Weights of a small GPT-style language model, trained from scratch on English Wikipedia.
Size: 15 layers, width 512, 4 heads of 128, vocabulary 16384, 55.7M parameters.
Architecture: LayerNorm before each block, learned positions.
MLP neurons of a small language model. Each row is named by its layer, matrix (gate and up: input weights) and neuron, and shows model dimensions 96-351. Each number is 500 + 50 x the weight over its row's rms, rounded and kept within 0 to 999. Numbers have three digits each. A neuron's up and down rows have the sign that makes its largest values positive.
Before each neuron's rows, "fires on" lists the tokens most often at its 100 highest values on Wikipedia text that the model never trained on.

fires on: "\n\n", "andidate | Votes |", "\n", "|---|---|---|---|---|---|---|---|", "Senior career*", "|---|---|---|---|"
L3.gate638:550523541432476469553388467413523465484481450497449575437543570488568489421500530517518445588400482461546515533473515609452499519386482437472447472560499533548480488444622503449469514463461491553479532476486563538551463493526487473469488536586502586472605495474555576522494532410492422533495484445447449423486515556478466483410549523457506554464490471535593478680586469534552491509452515525495544540466588498513438572416514617535489412561452528536557418398577517563482508592462535617506497534505496542460502454504433472518540566476497504508481513549541445562540461417408556494511503520473538557553549482555532458440513549464422558513493484549541515527555493441449468498417521481533580432531543536506537488529536516454523575491611545576545478419575404480508513448455434
L3.up638:568499416513524543477466453416458504548495435561557450559525407540622470473567501473574509526492488499435504493614501530562562521459430445546590473443498580409500450498581460487505450427495553568490504528444466500541499426532523360491490466446478515457583502510497479573587518415591432529528493452482417496482430604482435529490546468449514451454469448455563488519497505525543463554502591519545539500431491573504461566423511485587425525507468566510475473386441549497594517567513508504466531544453486571474471511525472519493589410494455510522520526449596555475531570526526518572544498520497577490513499496535356508440506480474485485564523595570416522508524443468475545472527478506528523441454436519523588420573575581509424537462501587545557452449501457471508498416443436

fires on: " II", " X", " I", " III", "\n"
L3.gate59:507519439550392505541503470434536577480562524424565572446499453465490401466434584534514491461553510562496552481496521518467600454534441583445516503516524614476535460482524522507578480513477578534545444383532438422528519475446501585491421555455507384448404489518528526522515619384526474493459459519428457585527536450449516472575455465559582454464496495483550581468467554598497502453529486471493606517556531501426455352512460452480563496532467557488528522458519506507389500570544509501468578583470524503457514519491455567396503528451427519405499444430531530466469522476534509489565519554446524594535478444491557532499466508489507559500554536504467533514465484583456504413489438501426513397599514482517429451551530486603440542532480573507564530515508526552508577512487621
L3.up59:507537498547561504524519391497395530487547516451491624524507483442485483424468491494529576469609539503537538529448514419462412512499458576537499518432484551526529580453545471536532613468533465483463563436374572371485481379541466469518548470399539549506508450522456527462502451514553548520497544510582607507439549569493488420478496391455505582530538507542628491502537444498457454540426503500488517481461576532580505555579477472501465502496445604438499528450491435425440509456501527468460562515499523382644592585504490539578474528506539542448455472487505497595514519473450606480408521437573524546481543605466454509463418475589534542519469476575539531429497477598479545500506484479453468544526529478540476532437558457478467458504487518583393420523430517576467483520533509

fires on: "; ", "| ", "\n", " | ", "–", "2"
L9.gate1337:505534426473533476457429542554460458431449428459530534626598528508565507479446540485514504494496560374515551461433493384477507496509414450559403523423448424514546458566505468425502512476519493559525494508437553563435548403544531531485497492401490462476470544417502483493565369449546510514486551524500515556538459554498509431481458505511479452341550477490634503483509477551527508547579443468455433569499532561506476422476555505570577583489509584433462537483487494518433546561498520527450432600524450488478454473422429474469435516508520515485442532455556424462485510441475574541549502510567559492447541489408460520541513504443526453484485437546486494500442515546391512491454469537617534519508445475502495461479487523443494494545590617533524541482539551417454474351571545
L9.up1337:504495412476468478501468513468504536505593425602508512553514583522560492522540562328439493499484476466425482455473543366600679472497390536564493473435381473422559539521471499467462532580459558543500460475518495545445522535521519549565388527483539516533410511475523484562544432552513503552487527473544597531510426586566394428493516557566540492427600414515597525503533492589508516523585513548554507496631503582529510435463515559541535536539517584445558456433507498476462482523473533550465494569449503467507495589454506442529444490474507522504447567516555429491469439441503481587466460501487577490534457511472521518486543495449472515528532447543480529409476444501467583514470380482575567516543454559578490381599452534526558498492527553536590566437507451430457490441486572

fires on: "\n", "\n\n", ":", "]", " (", "g."
L3.gate805:528536564433494476447522450520512366451577556537497484490477518453477471445580458550551406473530650444541516505464537485432511416510522396430406378574548542487530494464535507443488439502464580515486458603528417675482517589502569495569499565516556494485512548451480570508486526568517556486581526524551496565486578541376464403431418487483547548429476516603507504591470529526524493457536542535466510542473589509512513542487482523463525533511421457515510564489431508599468435495485477549533556507542563546468459445522542418521447500595436465471401500526431558559497459447520414560485508563448513505501423495481476526497473458386596471532470447521468494474576444521613434564449519564528510501477398455498554418544643516543499582461542470573562488371518426472552529455441430
L3.up805:478476564465553537491509459465443476478491578450534517490502433411419471557559539544522456572401531461526484533587567448402536517544518450398543473492454516466481490519415527489473524575453598532417430553463516467409578468555574559514555542518454499495530480499501442509583481533586466563409476554481485528461443477439500463497536524477480505511526489441530543579539535502428582554468442470530497470523590576487550505379560512548504471576596517532576415478488518477524422554502446480519553513432462565563530476492561529482458448520475614502548528545492433505518476551458491553459325493591604523522461414378541530465527474494555477540475516628443496467468511451546439494518506582550485577494537517517489475482488558545403593521494444522494437524536539528600429431552476

fires on: ":", "—", ", not", " not only", " not", " ("
L3.gate1001:479497573564453529383491516480459353504482515502613502484441499495439538417474587527379474452426477510500557575530637362447478457442540439450534565387599551484539489550502526487584561454516517446503424526465446483504565574496540510534572541505505535482607520421539547422609482480509525530526576504563455592466452571571517461572509502468506591482455493465476446492455400620492514464490471434617526550473521448510454450441615486477491460500542433489475501528530544585440424491550455486498593518431518549535557505518463502485485493502488464477421514490467586500404548548496487518534489447550568482557504459525571519477564452483473572532468441476496440427570516542483470499507506596587489497539435580444492416557511372597497596430486490494500421498471484493420574505503478
L3.up1001:473462487625481567497574542551524446576450446440649533452536510460357544412485551549455489554509494462614508425472592440517487547463520494459537500513455504523451581520545563508499505492507494482461474555547522548428469500522487433491512406626474418453468428536473461479611507518560537511446588468495472447542471420460493549420533537467469490461448523504557501528499478604536481534536553543526564535454530423499532502490477491602560508471550474541456477590616603486403418520580607481563526421391513572533480443600535539495511476475436456487480437537523606538432507456518519470495478577490528439457502542530464441515411480492465561603477472558441538471460511535494442517452560483547492564538446494468440512562507478571502531468468401493502405457416509515576544574510475

fires on: "\n", "\n\n"
L3.gate8:579490522466502530576538502449493430459439506504432461458498509544360557580470462590592530549496557362400524467603481430475638459595560457528481538546484466493540568526498481428532515563554495503556482535535509528426468578502531470578464543430569520507548474532508497500579542518483470493601591532457537425465554550458483488542444536504530502554475494512515576490439459397505474541470476566484501506426574524585569504513498441552471454481517483589486496520405491483397539519463453507547486519493539450475499458432525557441383450488495470528541477473446517473528526502538479525534566479618530526463470532459459535462551580547591597490541499615505572477570497406537497444432497541490446514480516472609568407487546503453533472551527422534521518520485447523485471475458496
L3.up8:465465519449509516518455526466491474474446515560489454487497518516528541599525518484508613571546512438490533520576497407542459573424574531481440536596484441480500418537479459452520631558529488532453540501536496492507496497432475486517474541417491511515608575469623472412653580573388480530445456488478446456556510534522504515496547565521478434519517555451490509444617487441496570575531446507509488514404600544527467514350555495538485431492571468425465468535519525483441554532457485482507561454466554488467565461560467557448549519494577574543450552519409381449420475477507530563512450490592530509442522494368369451461471453416524451446487521523409506537453469470497485436486537547499495484478422553438490473419496496491527501507570514496465504491465501484540477466514554

fires on: " | ", ".", "; "
L11.gate749:524528461526498497388492385496530484429434486478505559556542463531472528405545536538484519487467540424492486544533463372540506435497451491548422509517417571498472534537485565483471525461446530458504475493475458585510441478564503559571465464410485525549560527511459511512517404612524548535489560483535582546456442607466568474486455564541468554529564556436601439491481494478501489497515529587461508532492503573507444493489505516486383516595447535563416428416511586568514435553437540499494441500584382571495427489461497506417472489499471401457529499455487480483517478543523530525486528509573519451549471584608507563545511463486520488499553435453490526485525445535493506394383522497468505500541485544506560478520460439513462512560462551472523554561454501511473549422576564
L11.up749:539548527478505425452450466446492497442475523482467482511492543523467503417413482492556492442500538481450534532585545459496564507434553511510485535488385559488494579430449525553494495494479454408587518532467462534498522561458584489497492520516421498428531519542442518647489425559384528509564512515460412532437455454475473444497458571528462521435589471423482461442524497554472495517430439552590517508530404546422550542514519563543431511565472480503527393438483452592572526503459402559432513523473441430558485512426456480516475583429480517436507567420449497496531451553407461515505529493451480487568461466493518577521605484540578531481589431477494552494404525524470457436481489423501516548539445541505421459564476350500464486470513485520613541530470498474552435529547432

fires on: " | ", "; ", "| ", "\n", "–"
L11.gate1079:509506513514557523552470486528507427393455510530492468530534513512496404567571518474468508591522549584450563558525590457605600346474445489453463593453442539407485615500466553588527490480545443482456538484510406505546487468449527538510456442482509417446489534503458520493542494549443596567524509503491548540521503647443476445491533469558463434554478461472464426502489474546599504611496554586509446430578508588536475426493562522559490529448358512529425463433503558568576423554524530510513496481434470537604480411543507548519519491475537433562514507376467468445453481541548526600518572471561531470556494503515462545516487420469466470583462542597446587404392503589482486450446519476477458423478504488557439395502456482441516433579431502481470595422459537484408498557455492
L11.up1079:564432527535481509498525493543458560440426434412508477517469522416478446477518498456520633514492435461529430619520474495499553409456410459537539631529492489483532569525516518446559489442541482549515557497481480575524464469486540483642458465440420526455496545524416484494572481502490577497495570517420502562559474568490452467521444545459479529505630525447486458563481550583534529533477424582464493448504482558619453474479545579533452523426573506529533458492533510510443480581548416523471498583492551384465432455536540554456493494394520482605498470484542444471445458526509462506569524419572446466539475465461507555554532462520602535428479462534511555435425447537493479520544530545493544536403469506504374443546464474526421431565440606549530525453471458466409551451523592

fires on: "| ", " ", "\n", " | ", "1", "; "
L11.gate388:490476466483515452563587582502511600524484461561479539394501513484527499570413598384543427477446518600425552477502538478576524512550407392490418533494548501592531470511515442534501471539476466507429574482456444584505531438559526523425414588517451494480459481439496464454552482478456473502450533506482495598516466627490435532437478511479497524468515503527539577507497417579523508521617446493476438466497520503543385510490445474479658549510546546581447507495559536549573486524475564413541518563486526505490497573435530519519440403444531502478456477472456433505536525464494458551452488556644633454523522525423443411505544447385517523537451506515503549481418532470437599525551427576468499505571517482596501503465450467536513549552495507580528586448553444419409514497513542
L11.up388:539574596389466489502469497414539550460545576475412515565523449445548514544443513507533541498507548502537426528519535502458571502412476411421449625620546450499491440459475516581468528485452470497496565435525413536523561404503515571469576503458505525468436484442493563492472453548390423507397490562547495464543428526504439457469481500539517554466490470586581491561491472523480436536441457582427516582405449541445421561444440468508505525544605418540480515444469509535551516527520507395549613470470500439448529495476561584512525487422482554535501460456564466454577492474459443561493507497520583451510528437488513451549500559528476510538506480568466476463395507519509469526560460585482525525520477446482499493542439512493509443588440548449548520353476665528486509564559509

fires on: " | ", " for", " for the", " ", " for a", " age of "
L3.gate402:453519453491363481504414425525617596540514433578381497546486502499585475394513599468464509482440553497540527601521515578504539452537562557507487473469458379577492609530430590480453463425524578474555528471474534561491479537461483436501509543502487572465387437517552508466460494513554517607444444450459473509462473483508491495455535438469543501513516449466533475597600539483439515518465522428527451515478518488453502540530546527461559428518436497527530421468569500569554540532492550507536478546500538452517480534388485419454473487422495514556557476485412549551550564524474402528489450534475468624553425507519464454512531557521489583513490501487600466438512413419518490438541468533529562412434581499496460334500563544447497493463502480548465495546473449438435586502551419
L3.up402:409510456532485429414433490465494500503539487488482415507482526365471404346521528565443547474480471474506528441511422572502486555563609462567410492445512464631562490590558557559437421493441511501485500376485522614475552565632437561522582448459525454524556416547451495549532529574549430423506497535500470462483523585504458539544415465564583490554502574503601442458552538608477480603553496550581514512513512541540403437578505457534550451452515494446542507572448406514518499508523473486571526590480547488529531467481471521491470380418592512518576549479504512499539501531545523442495503469406501491547525584429438489562539501432449456511477500383450495490485563492474486524599500556449530466488489522501533503441527559553537454532569616512545563436481501433489457516510468

fires on: " Car", " Sc", " car", "ar", " Char", " cab"
L9.gate266:512568518493515598447451510405558476441521488533489508528534570536395545555424461472469535430512443464600485432517476512518470457516526551520505494444448440455488510485534504438493475543524464523521494526453509515515491473540545495462555552562550590524472449526427488478428498402481495557467451535495482601536470517497464440496446620631445528554497555455511501479558396504511540574437526552477529472523540466632590554522414522507577567530504575611594439526516499492563556471486422443467469572412577416462570494408528542451497397510494498475472514435491545505474473507545505527582527527465465637546480505574462541444451589473474487557567479518433425440516557503526432491436370496497564447535539528413494569511553478483457504565542454548563460518379532480533560446487420
L9.up266:466394514416481490423521492495522419463490539462415451559569452522523513437541543433532531446436531455478477357444463450551514449542501430569429513452505527519456557537453506432514460483447445492413478536438503432598511444539489452482468547609528529567434487521439502495425449538557448509549492521444552516530518531566492529467570540592395503469518490486489503561473430459549588482437421451539487557583511464505524469448469471451561512510543512462463501460536492509491476642469478602587509488507540526555468469608547616560521412524521457508531460455466526469549570521456370515552556630515536563600501447548528494539541448519405542547500487517523479565459531444458477486561513468482562420489473518511474594417449481481453537468647468547466496512508549620481606472391568

fires on: " I", " And", " II", " stated"
L6.gate286:520539532557463564550508556503462486520530574479481484424541625461443427512440538452547554516487469501520492633478564421457514463514598497534461365462465579515465412504478497521469524389664525511453520420569389524483469492523472616580524458529529566502435531498451560504492503520468415529553567468488497631383471523453471551530520522411543480501458573518495482437495524594487451524497467455510516431500448453584473497520495436437489476471432516519541527428617560485476579548478563457472615492543548497491424526586453587451446565528473424499545426463524494485544545588416501564660525475470532543483467458371540550441512382522490495420525506506506534586533544494517535538542547527517511580559521519491469486465510462530468554492529478493497542516520564522490555486477568
L6.up286:418506501495460452505510436581478430571424543487460502510535535460418496458487536515504563550479518519459503481460590486477496536429476506516457490530535519511440457535540581518454417472546501475491487538550467508472554572520386501487574469482635520524426494561453575390487512565482425497520595478503569521444511569494427465505515471526471572523490430525603483484546399507360456494506446512550510602493524414518523472477524493522524525433439598432511582516470473447439450508518465500454542514488504507508356483509518423366443454501446459475502447499488491446486476563456557515513580485468472564487555413445481464600402488525476531456583515552424457610415433528563541453549503403561430453474581423574499499586561491507576482620460474476517524480530552479496528444481399